{
  "n_layer": 14,
  "d_model": 512,
  "n_head": 4,
  "n_kv_head": 4,
  "head_dim": 64,
  "d_mlp": 1024,
  "vocab_size": 8192,
  "activation": "gelu",
  "norm": "layernorm",
  "norm_place": "pre",
  "norm_eps": 1e-05,
  "positions": "rope",
  "rope_base": 10000.0,
  "rope_fraction": 0.25,
  "qk_norm": false,
  "attn_scale": 0.125,
  "bias": "all",
  "tie_embeddings": false,
  "parallel_block": true,
  "extras": ["capped logits"],
  "init": "uniform",
  "init_std_qkv": 0.0261,
  "init_std_o": 0.00699,
  "init_std_up": 0.0261,
  "init_std_down": 0.00349,
  "optimizer": "ademamix",
  "lr": 0.000177,
  "beta1": 0.9,
  "weight_decay": 0.44,
  "lr_head": 0.00319,
  "grad_clip": 0.5,
  "warmup_steps": 259,
  "schedule": "wsd",
  "decay_fraction": 0.426,
  "decay_shape": "linear",
  "final_lr_fraction": 0.05,
  "batch_tokens": [16384, 32768, 49152],
  "seq_len": 1024,
  "doc_mask": true,
  "train_tokens": 400000000,
  "steps": 13124,
  "dataset": "wikipedia_en"
}
MLP neurons of a small language model. Each row is named by its layer, matrix (up: input weights) and neuron, and shows model dimensions 208-271. Each number is 200 + 30 x the weight over its row's rms, rounded and kept within 0 to 999.
Before each neuron's rows, "fires after" lists the tokens most often just before its 100 highest values on Wikipedia text that the model never trained on; "fires on" lists the tokens most often at its 100 highest values on Wikipedia text that the model never trained on. A number after a token or word is its count.

fires after: "=" 28, " =" 18, "s" 11, "y" 4
fires on: "=" 76, ")" 11, " =" 6
L8.up464,162,175,196,200,220,260,217,224,188,190,203,234,206,132,200,175,222,241,150,175,198,209,198,200,159,166,250,253,223,224,186,208,176,171,178,224,181,228,169,181,179,214,179,165,191,180,178,233,225,225,204,209,165,166,205,195,222,188,189,213,176,239,219,177

fires after: "-" 54, "B" 5, ")" 4
fires on: "|" 43, " =" 11, "-" 10, " for" 4, " the" 4, "ui" 4
L7.up308,198,181,199,172,207,167,177,221,177,227,199,184,209,183,203,164,195,209,151,176,179,183,209,221,225,204,211,156,248,208,188,170,219,205,199,256,230,239,195,190,181,196,209,200,192,167,184,263,177,164,200,202,176,184,222,228,247,237,172,207,244,252,209,99

fires after: "\n\n" 100
fires on: "=" 100
L8.up393,210,160,203,225,141,211,202,220,204,185,160,174,176,175,264,201,170,207,223,127,221,147,215,206,178,125,249,223,168,213,207,182,250,238,189,190,201,219,148,215,208,222,142,169,234,179,221,227,154,196,217,182,189,192,189,228,194,117,194,233,176,260,195,217

fires after: " |" 28, ";" 20, " with" 4, " (" 4, "|" 4
fires on: " 1" 27, " —" 13, " 2" 9, "1" 7, " 3" 4, "ru" 4
L10.up377,219,166,202,162,203,234,184,223,200,219,209,229,201,248,203,205,190,198,154,176,181,179,198,165,210,187,221,223,194,203,177,247,218,217,218,203,157,186,184,215,223,227,158,214,171,170,176,180,182,250,198,150,186,259,173,153,235,154,166,206,168,220,233,215

fires after: "\n\n" 100
fires on: "=" 100
L8.up18,203,186,181,237,167,227,177,155,217,176,156,199,158,189,231,213,199,205,192,151,162,210,204,219,190,177,188,172,175,195,178,181,202,193,177,230,219,198,152,193,166,230,126,158,233,168,240,186,176,215,223,220,200,127,185,258,205,129,178,204,198,230,145,223

fires after: "," 21, " =" 14, "=" 12, ")" 8
fires on: "=" 28, ")" 19, "," 11, " =" 8
L9.up618,170,156,136,170,223,202,230,230,193,213,194,187,214,223,228,180,209,244,203,200,205,195,134,166,213,196,242,232,217,174,233,195,184,202,191,224,213,222,180,150,189,197,221,164,235,216,238,182,202,223,135,175,209,210,239,172,231,201,170,153,181,207,219,215

fires after: "-" 31, "|" 12, "^" 7, " second" 5
fires on: "-" 53, "{" 7, " the" 5, " season" 5
L10.up875,176,138,178,231,184,149,175,191,185,220,190,233,214,191,201,169,156,167,206,196,219,218,163,199,188,245,278,223,231,209,169,208,248,207,181,161,236,203,204,176,272,192,167,203,180,273,242,158,178,278,153,196,206,260,164,167,231,187,159,179,160,199,229,176

fires after: "'" 95, "’" 5
fires on: "s" 100
L6.up706,198,214,207,236,143,173,184,206,229,215,192,198,159,209,214,201,220,227,211,161,147,206,179,227,245,176,224,231,193,210,174,220,244,168,210,206,210,210,171,210,181,218,163,250,198,260,229,205,164,199,152,209,169,210,206,182,230,167,213,248,182,179,168,206

fires after: " |" 29, "-" 21, "|" 6, " Rel" 4
fires on: "  " 23, "-" 22, " the" 16, "\n" 7, " |" 6, "eg" 6
L10.up932,237,181,195,203,183,186,169,207,179,222,174,230,191,182,169,151,184,240,230,228,185,153,197,158,188,223,236,225,182,215,149,206,261,220,206,138,176,155,202,171,229,223,147,175,208,270,232,146,229,182,144,186,212,255,147,191,216,159,187,188,221,189,208,164

fires after: " |" 68, "|" 7
fires on: " 2" 26, " 8" 12, "2" 6, ")" 6, " 6" 5, " 4" 5
L10.up705,154,182,227,171,156,165,202,176,198,184,201,220,168,203,234,185,199,211,225,197,103,217,223,159,185,134,269,229,204,266,187,249,233,165,184,186,187,184,214,224,203,214,207,200,163,227,200,163,181,221,199,211,162,240,222,160,232,179,233,181,131,222,180,211

fires after: "'" 30, "\n " 14, ")" 6, "field" 6, " P" 5
fires on: "," 36, ":" 22, "." 15, " :" 14, " of" 6
L7.up990,191,173,141,168,172,234,160,190,248,174,156,225,152,225,252,201,186,205,242,211,230,167,240,223,231,148,203,203,227,192,239,188,238,164,150,175,181,254,216,182,166,200,140,146,215,220,196,173,228,206,174,189,189,149,211,242,201,176,174,228,208,167,171,202

fires after: "/" 25, "-" 18, "." 10, " World" 8, " A" 7, "w" 5
fires on: "s" 29, "S" 9, " War" 8, "ls" 5, "W" 4, "N" 4
L4.up735,174,192,152,208,187,198,179,202,162,163,225,191,149,181,223,172,219,174,230,205,159,197,204,226,211,255,228,192,178,227,146,221,258,187,246,206,195,178,244,176,236,128,222,216,175,250,197,247,183,206,142,192,189,179,236,194,204,240,210,165,220,152,171,186

fires after: "\n\n" 91, " (" 5
fires on: "=" 91
L8.up1010,202,225,187,183,151,210,250,202,236,217,151,254,215,239,195,172,228,188,245,162,171,227,235,144,226,244,219,220,195,174,194,195,183,159,160,220,204,187,179,193,243,167,165,221,234,203,239,266,157,265,173,207,224,193,222,219,257,124,234,231,229,219,191,170

fires after: "," 24, "|" 21, " |" 15, ";" 7, " −" 6, "-" 5
fires on: "-" 26, " for" 10, " h" 10, " at" 6, " by" 4, " to" 4
L9.up1014,183,194,222,203,176,203,234,229,199,199,176,204,161,218,219,199,188,236,195,148,184,199,213,210,186,177,196,249,160,164,206,205,249,191,159,167,159,198,169,185,209,207,141,209,205,180,221,202,224,214,181,210,229,247,207,157,211,211,113,205,189,214,261,167

fires after: "-" 35, " |" 16, "|" 15
fires on: "-" 39, " Team" 7, " Year" 5, "f" 4
L6.up608,205,179,211,182,190,142,162,215,169,212,190,230,212,207,177,140,157,221,224,215,181,192,228,211,191,207,191,215,214,217,133,267,226,164,280,214,201,183,180,193,219,165,137,186,217,248,198,185,203,176,193,198,181,217,189,201,239,195,206,217,220,160,142,206

fires after: "\n\n" 100
fires on: "=" 100
L8.up707,203,191,187,231,168,235,172,182,233,204,146,197,182,164,213,214,229,196,191,144,188,188,195,203,204,186,183,172,181,226,193,188,218,181,178,203,171,227,150,177,175,257,140,176,203,239,259,155,166,197,221,230,190,145,191,228,186,170,183,222,190,226,163,203

fires after: "\n\n" 100
fires on: "=" 100
L8.up742,219,200,156,236,178,223,176,200,227,167,147,194,158,155,212,218,215,171,167,138,184,215,215,218,184,184,216,189,171,214,185,167,232,193,165,215,197,228,145,171,150,221,130,157,217,208,235,162,203,206,228,205,178,143,193,233,196,125,206,235,203,221,177,216

fires after: "," 37, "." 18, " it" 4
fires on: " which" 32, "." 14, " led" 7, "\n\n" 6
L8.up41,172,135,197,174,210,211,175,222,181,238,200,253,178,194,187,182,173,252,195,205,145,203,126,169,142,132,165,197,187,190,137,186,204,220,209,197,209,233,158,230,259,169,217,157,209,184,192,222,196,208,186,237,131,199,252,221,193,191,197,211,209,127,154,212

fires after: "-" 64, " of" 4
fires on: "-" 68, " An" 4
L5.up115,200,216,194,109,159,216,221,174,202,241,177,218,170,189,169,195,210,252,177,114,179,172,243,216,215,196,193,202,229,193,267,220,193,231,195,230,206,189,144,194,208,194,175,208,176,206,171,241,185,222,224,187,221,186,208,209,193,207,207,208,231,203,210,176

fires after: "." 61
fires on: "\n\n" 58, "." 40
L8.up384,218,159,180,180,179,184,208,259,191,155,233,230,198,226,247,182,133,234,212,132,166,199,199,214,204,172,157,220,209,206,213,168,201,227,189,181,223,223,158,220,146,188,206,215,234,161,183,253,176,188,211,210,133,224,219,169,180,195,168,231,169,195,183,197

fires after: "  " 40, "9" 7, "5" 7, " |" 5, "," 5
fires on: "|" 40, " |" 38, "–" 6
L6.up946,224,233,190,136,224,179,188,135,217,240,152,189,218,206,206,138,191,224,194,219,199,224,226,163,183,262,200,200,161,213,216,250,207,172,233,188,172,183,206,245,210,211,195,169,223,177,251,212,236,205,163,189,207,211,164,209,209,228,174,210,196,254,211,198

fires after: "%" 43, "  " 11, "," 9, " the" 6, " in" 6
fires on: " |" 42, "|" 11, " August" 4
L4.up895,241,183,164,179,254,185,245,248,222,184,181,215,223,160,245,204,195,238,161,168,220,262,217,223,202,261,177,221,199,189,205,182,202,209,222,180,241,234,230,181,212,183,177,156,190,232,217,227,180,229,206,154,208,192,157,182,244,211,163,229,193,176,179,220

fires after: "\n\n" 100
fires on: "=" 100
L8.up213,227,207,173,230,168,234,180,188,227,185,143,191,170,162,235,216,193,180,188,124,180,212,208,212,193,187,208,171,193,235,199,171,222,215,184,206,201,220,140,176,165,210,115,167,225,226,251,176,187,212,231,198,184,148,211,249,196,125,177,237,195,235,161,217

fires after: " |" 37, ";" 10, "," 10, " with" 7, "|" 5
fires on: " —" 20, " at" 10, " of" 9, " x" 8, " –" 7, " |" 5
L9.up378,248,169,187,191,183,163,192,239,207,231,209,212,169,245,188,204,140,186,221,193,204,195,229,264,193,222,186,207,176,222,161,235,236,181,231,202,145,297,192,192,199,231,174,245,159,152,185,171,245,197,192,140,170,197,159,236,205,230,169,229,229,227,226,262

fires after: " |" 24, "." 19, "|" 16, "  " 13, "s" 4
fires on: " |" 45, "\n" 35, "|" 13
L9.up873,208,210,175,235,203,223,193,198,191,216,184,219,194,180,189,166,168,251,135,187,210,214,186,191,204,157,178,202,165,207,218,177,201,261,252,154,209,203,213,176,226,236,160,234,211,235,225,212,223,188,207,195,199,215,206,181,220,179,173,231,171,223,182,232

fires after: "-" 25, "/" 14, "(" 6, "2" 5
fires on: "s" 29, "-" 16, "}" 9
L8.up56,197,224,192,219,167,185,188,189,220,191,227,216,220,159,196,192,247,223,170,195,152,185,185,236,204,219,215,205,228,239,234,137,171,185,191,213,198,207,198,240,216,170,230,192,218,231,202,167,222,228,170,228,155,208,179,164,231,169,218,215,189,189,161,173

fires after: " (" 20, " −" 16, "." 16, "+" 6, "×" 5, " +" 4
fires on: "1" 22, "4" 15, "0" 7, "5" 7, "2" 7, " of" 7
L6.up641,186,232,175,218,186,174,177,169,182,191,149,239,196,179,159,212,180,203,164,158,153,196,215,117,188,209,142,186,203,197,206,266,194,209,229,208,247,220,228,255,209,153,257,142,257,216,251,194,197,220,214,234,256,194,154,184,204,202,193,211,187,221,212,236

fires after: "'" 35, ")" 15, "s" 6, "’" 5
fires on: "s" 44, "," 28, "ing" 6, " most" 4
L4.up253,215,194,198,206,184,161,182,226,171,239,151,182,180,169,225,204,233,262,241,164,204,210,182,208,207,183,185,196,226,188,139,212,240,120,176,175,251,188,229,224,247,179,187,249,250,236,247,227,193,230,163,229,198,226,184,158,275,176,167,256,174,205,190,239

fires after: "-" 39, "|" 27, "s" 4
fires on: "-" 70, "mi" 4
L7.up54,188,201,156,218,186,183,196,187,177,179,178,208,229,221,185,183,210,189,242,206,196,202,227,205,190,144,193,176,252,200,168,228,251,228,176,184,193,182,151,242,197,202,145,207,182,227,220,202,229,144,144,196,183,227,206,196,210,147,158,193,171,178,205,153

fires after: "=" 46, " =" 38, "s" 4
fires on: "=" 99
L9.up442,170,164,149,156,192,204,186,189,178,240,162,204,226,189,257,202,186,203,240,203,162,148,201,178,197,244,253,139,193,200,221,202,181,162,201,232,212,237,159,194,161,221,196,229,245,249,191,213,179,189,227,192,248,196,176,187,195,182,196,250,184,165,228,179

fires after: "\n\n" 100
fires on: "=" 100
L8.up946,224,108,198,206,178,254,169,261,222,224,178,192,182,170,231,196,171,170,218,115,207,195,220,238,192,180,183,214,189,194,206,188,209,237,198,175,208,254,152,204,157,221,121,177,257,238,192,233,158,178,194,194,136,224,222,164,190,194,184,235,170,219,172,177

fires after: "-" 69, "'" 9, " of" 6
fires on: "-" 69, "s" 11, "," 6
L9.up335,205,182,186,237,206,212,230,199,211,145,186,202,222,202,235,188,212,175,215,150,239,175,197,219,242,231,133,131,253,200,164,205,238,216,217,174,222,169,195,175,199,165,229,231,194,199,173,228,188,250,147,164,229,203,195,196,253,216,210,247,201,175,189,218

fires after: "\n" 48, " |" 12, "\"" 7, "," 5, "\n\n" 4
fires on: "|" 30, "-" 22, " |" 13, "\n" 13, "," 6, " which" 6
L8.up442,178,203,221,197,200,230,164,200,206,201,200,180,241,227,186,169,226,181,256,190,202,231,150,182,270,191,199,276,148,192,152,164,252,171,149,157,285,206,158,156,217,157,195,223,228,182,147,187,131,203,164,166,193,164,212,184,224,191,202,236,198,197,243,198

fires after: "-" 41, "=" 22, "\n" 12
fires on: "|" 46, "=" 22, " acc" 4, "s" 4
L10.up850,209,164,246,194,185,129,202,254,202,214,166,164,213,172,229,193,181,200,221,217,147,194,187,203,178,177,202,158,163,265,162,199,202,205,187,205,210,240,185,209,196,176,171,218,227,193,231,237,186,190,242,193,205,225,168,198,219,233,223,194,173,206,216,111

fires after: "\n\n" 100
fires on: "=" 100
L7.up991,173,181,199,206,147,209,210,235,224,191,142,194,189,205,237,217,184,200,206,129,209,179,223,239,168,186,149,148,206,218,197,184,219,218,190,188,250,246,185,173,193,194,161,170,262,222,247,213,185,230,240,211,175,162,191,250,191,173,159,229,158,198,193,181

fires after: "\n\n" 69
fires on: "=" 69, " we" 23
L8.up49,237,142,161,202,199,195,193,245,180,234,157,241,240,177,228,197,184,224,179,174,185,236,201,177,100,179,173,212,198,214,173,214,184,221,208,196,228,235,161,179,235,168,231,185,247,197,232,245,178,183,182,167,202,213,186,194,228,169,149,239,138,177,208,180

fires after: "\n\n" 97
fires on: "=" 97
L8.up372,191,212,196,215,168,229,199,173,234,163,155,202,196,188,208,199,253,193,196,147,197,226,190,198,174,189,224,193,139,233,183,198,189,229,203,213,200,239,175,174,178,251,136,183,178,242,266,162,163,170,198,224,181,158,196,237,218,164,165,223,217,253,183,203

fires after: "=" 52, " =" 9, " int" 7, " |" 4
fires on: "=" 61, "w" 4
L9.up274,213,178,207,216,178,199,250,195,185,190,178,298,216,197,229,205,171,202,260,219,189,195,192,197,193,197,247,171,162,189,204,198,167,172,207,227,208,257,212,163,240,206,199,215,223,184,193,168,133,230,240,156,182,187,182,181,220,211,233,208,180,212,225,211

fires after: "-" 23, "%" 20, ")" 16, "  " 4
fires on: " |" 66, "|" 27
L7.up857,192,207,200,209,157,183,213,195,166,241,176,194,177,214,183,148,241,172,184,168,178,186,185,158,187,211,238,221,220,252,224,196,261,258,215,147,193,260,236,174,211,250,217,188,216,223,266,197,263,211,207,216,228,199,188,189,250,120,159,260,171,251,232,231

fires after: "\n\n" 100
fires on: "=" 100
L7.up828,223,167,122,219,183,213,174,163,198,209,244,176,144,150,240,185,198,183,148,144,191,178,229,179,231,228,251,169,185,205,190,209,225,203,165,194,147,225,169,184,143,239,149,150,213,196,246,165,241,164,234,172,183,199,201,212,190,157,203,213,199,231,169,208

fires after: "." 60
fires on: "8" 20, "4" 19, "2" 11, "1" 11, "7" 10, "0" 8
L6.up69,188,178,192,190,222,217,170,268,198,194,158,229,214,238,168,175,186,235,202,190,146,178,235,169,222,202,244,205,242,222,149,182,171,172,203,173,259,211,151,227,230,145,225,261,180,164,159,241,172,235,211,163,168,209,210,165,214,188,174,190,227,202,178,173

fires after: ")" 22, " is" 13, " =" 10, " was" 5, "," 4
fires on: " is" 17, "\n\n" 14, " (" 11, " was" 9, " an" 9, " a" 8
L7.up529,208,181,202,216,199,159,190,229,143,168,215,182,266,245,213,177,198,203,232,201,196,152,202,194,174,143,235,220,262,182,179,230,192,231,207,199,193,208,184,231,198,189,183,180,254,158,199,204,191,212,120,231,159,190,212,216,199,172,229,176,166,252,189,184

fires after: "\n\n" 100
fires on: "=" 100
L8.up875,199,199,157,224,156,223,211,124,228,208,174,177,187,177,203,205,265,264,186,137,183,216,227,159,199,208,263,228,201,215,224,187,210,202,135,291,177,181,195,200,125,157,161,185,251,199,213,195,174,231,225,247,155,205,210,228,186,148,172,175,196,201,193,176

fires after: "." 73, " No" 5
fires on: "4" 23, "2" 11, "0" 11, "1" 6, "." 6, " of" 5
L8.up78,195,213,165,141,216,169,178,237,209,204,209,200,229,212,181,183,210,155,231,250,179,206,261,228,242,119,220,211,200,191,188,187,200,188,185,221,223,165,176,193,239,160,172,242,174,188,191,191,170,163,225,169,202,176,202,231,210,173,202,225,212,239,183,188

fires after: "\n\n" 100
fires on: "=" 100
L8.up689,194,188,167,227,217,223,190,181,232,190,176,178,158,158,234,221,170,184,197,134,167,252,222,207,205,128,212,186,179,191,171,165,234,202,172,210,221,232,146,186,201,226,153,174,213,205,235,197,158,188,213,192,158,228,204,208,197,174,206,224,163,211,161,207

fires after: " |" 26, "|" 15, "  " 13, " 10" 4
fires on: " |" 30, "  " 19, "|" 13, " that" 5
L6.up576,224,203,220,265,227,199,233,206,220,233,179,261,200,189,202,185,217,219,211,200,219,222,235,247,172,207,208,201,189,181,233,186,209,219,195,181,202,179,214,204,190,245,213,220,151,172,174,162,194,185,224,217,263,216,212,170,214,202,222,246,212,205,219,216

fires after: "  " 21, ")" 13, "\n" 10, " UTC" 6, " O" 6, " Total" 5
fires on: "|" 21, "-" 16, ":" 15, " (" 12, " |" 10, "'" 6
L5.up427,198,186,184,222,154,177,224,174,156,236,190,175,174,232,240,169,206,235,213,195,193,142,234,180,161,157,202,179,235,212,223,211,250,216,210,184,197,205,195,204,185,255,190,231,182,242,194,230,199,199,214,175,172,167,205,194,206,196,188,214,252,214,221,139

fires after: " |" 62, "  " 16, "|" 13
fires on: "\n" 74, "|" 16, " |" 8
L8.up316,192,176,185,217,161,210,173,194,244,217,154,215,185,232,181,157,166,287,194,180,209,247,173,161,203,178,185,245,172,215,255,173,252,204,218,136,194,240,223,165,246,243,218,190,203,206,198,179,233,219,192,212,203,210,247,126,202,172,191,240,166,175,190,208

fires after: "=" 62
fires on: "=" 62, "y" 8, "ari" 4
L4.up719,198,223,219,170,187,224,207,182,186,246,233,192,231,199,204,198,181,160,224,172,206,148,156,182,166,221,150,153,204,167,194,183,205,180,208,207,201,228,177,157,123,200,149,262,166,209,164,204,180,216,178,199,196,201,175,220,206,211,206,251,210,220,183,189

fires after: "\n" 41, "=" 19, "\n\n" 12
fires on: "-" 38, "=" 30, " until" 4
L7.up567,150,182,197,210,196,181,195,245,206,187,170,167,196,217,272,202,157,253,202,161,247,219,236,208,162,168,180,158,211,215,208,216,213,198,214,207,286,253,129,170,163,166,173,206,241,178,201,254,188,183,234,208,140,210,185,184,187,183,214,227,165,198,198,203

fires after: "\n\n" 52, " 17" 4, "," 4
fires on: "=" 52
L8.up415,236,198,167,199,209,219,198,223,226,207,167,213,171,192,169,182,186,175,192,202,163,232,227,177,242,246,232,197,203,155,159,210,206,213,196,233,231,218,209,220,153,214,225,204,218,209,210,100,209,186,207,217,206,194,208,236,211,162,190,187,163,212,153,186

fires after: " the" 17, "|" 15, " (" 11, " \"" 7, "N" 4
fires on: "L" 21, "  " 15, "M" 8, " L" 6, " l" 5, "-" 5
L9.up206,174,200,170,175,164,213,172,218,183,187,173,192,171,232,171,179,224,217,236,208,167,155,141,210,181,170,170,147,192,175,165,273,199,166,229,199,176,181,184,244,187,157,194,218,167,167,187,204,206,230,125,176,197,176,242,175,165,235,252,210,177,222,191,194

fires after: "|" 48, " |" 41
fires on: "\n" 84, " |" 7
L9.up606,194,213,211,240,208,232,205,198,217,188,196,276,177,205,216,145,205,210,183,208,235,162,192,177,198,154,230,263,182,170,225,213,229,219,217,193,202,202,211,211,246,224,215,171,183,165,165,152,193,195,189,177,201,218,235,211,177,183,200,202,181,163,194,183

fires after: " Al" 28, "-" 12, "M" 5, "en" 4, "Al" 4
fires on: "-" 36, "mo" 5, "lo" 4, "Mar" 4, "a" 4
L6.up91,196,155,210,143,183,230,129,251,189,225,204,192,189,234,166,203,205,185,247,184,165,195,192,254,204,242,202,204,212,194,211,158,246,287,185,201,159,254,216,215,211,205,178,261,140,205,173,215,239,191,220,200,203,183,220,177,197,212,218,182,241,172,176,181

fires after: "'" 45, " \"" 11, "-" 8
fires on: "-" 16, "s" 15, "t" 14, "I" 8, "m" 4
L6.up886,198,205,151,180,217,227,211,209,144,189,202,175,176,222,230,207,221,213,171,157,171,197,205,192,168,173,213,185,201,236,207,184,190,220,149,251,249,201,207,232,137,208,197,223,212,209,159,193,233,210,164,215,214,178,191,222,228,191,248,198,117,224,165,157

fires after: "|" 30, "  " 19, " |" 5, " 0" 5, " Al" 4, "′" 4
fires on: "-" 30, "|" 19, " |" 12, "." 7, " Position" 6, "ger" 4
L10.up764,264,258,175,232,192,180,158,186,179,193,237,186,224,193,212,193,205,199,217,190,209,190,172,227,139,208,218,253,156,204,192,187,255,251,209,182,220,214,194,172,243,202,200,213,192,296,225,190,219,202,130,166,194,192,181,183,222,172,219,165,253,185,154,204

fires after: "\n\n" 100
fires on: "=" 100
L8.up715,207,212,173,220,223,150,204,218,212,121,166,229,164,169,223,209,208,214,208,163,212,182,204,185,155,242,240,159,203,219,236,182,194,199,170,147,170,214,154,167,173,210,191,160,228,203,225,161,225,197,192,166,148,169,260,203,187,186,185,228,233,234,118,140

fires after: "\n\n" 100
fires on: "=" 100
L7.up953,207,209,193,225,166,222,208,157,205,185,154,210,171,166,235,211,212,197,178,140,190,209,204,177,190,218,195,160,183,202,186,184,206,219,183,212,216,234,154,183,161,239,126,175,211,191,259,139,182,208,222,235,187,149,213,246,209,141,179,257,205,214,174,217

fires after: "-" 25, "=" 21, " in" 7, " sub" 4
fires on: "-" 30, "\n\n" 21, "s" 5, "di" 5, "au" 5
L4.up10,194,241,172,182,193,192,232,218,201,138,165,229,248,162,253,198,226,210,248,156,229,226,191,199,188,232,215,143,229,162,193,176,197,191,216,141,225,220,212,236,251,243,194,229,226,254,247,162,203,229,229,172,207,200,232,175,221,165,211,248,206,204,212,182

fires after: "-" 54, " in" 13
fires on: "-" 45, "|" 10, " control" 4, " love" 4
L10.up253,187,221,250,170,172,208,205,162,216,205,182,183,225,234,174,188,244,143,201,172,182,192,207,224,184,177,226,245,180,198,147,211,272,238,165,202,233,184,172,267,256,229,188,195,209,217,155,220,186,194,219,222,201,225,174,193,197,174,222,217,239,211,206,168

fires after: " |" 28, " (" 16, " the" 6, " −" 5, "+" 5
fires on: " 0" 34, "17" 7, "0" 5, " +" 4, "1" 4
L4.up510,176,228,181,244,192,197,203,210,196,200,195,169,193,206,173,188,144,224,198,197,193,222,201,164,212,240,183,151,204,203,197,200,230,198,166,157,236,206,199,202,221,167,229,195,218,262,268,240,233,265,186,242,191,181,158,139,238,214,177,221,183,193,130,219

fires after: " |" 68, "  " 4, " 1st" 4, "|" 4
fires on: "\n" 54, " |" 6, " +" 5, "|" 4
L8.up597,239,214,187,220,179,226,228,192,240,169,241,241,166,238,210,153,205,174,149,181,214,211,197,149,231,185,212,207,184,205,228,197,198,233,187,178,230,171,253,179,195,217,234,184,199,218,239,185,226,165,231,271,210,251,229,196,213,181,190,203,173,183,185,160

fires after: "\n\n" 100
fires on: "=" 100
L7.up725,207,218,168,227,169,242,194,148,205,215,174,197,172,164,223,206,221,200,167,148,182,216,205,172,199,229,214,168,184,203,184,186,222,200,197,181,188,237,140,165,164,229,138,183,202,198,252,136,186,182,212,220,172,136,202,242,207,146,167,260,188,218,193,208

fires after: "\n\n" 100
fires on: "=" 100
L8.up141,210,157,182,234,150,203,167,200,220,169,191,179,149,169,235,212,214,193,150,190,191,206,214,163,232,222,253,226,227,228,148,169,204,215,172,223,218,179,159,164,140,177,208,198,172,276,210,211,205,214,215,219,219,139,181,199,169,187,183,227,211,230,174,172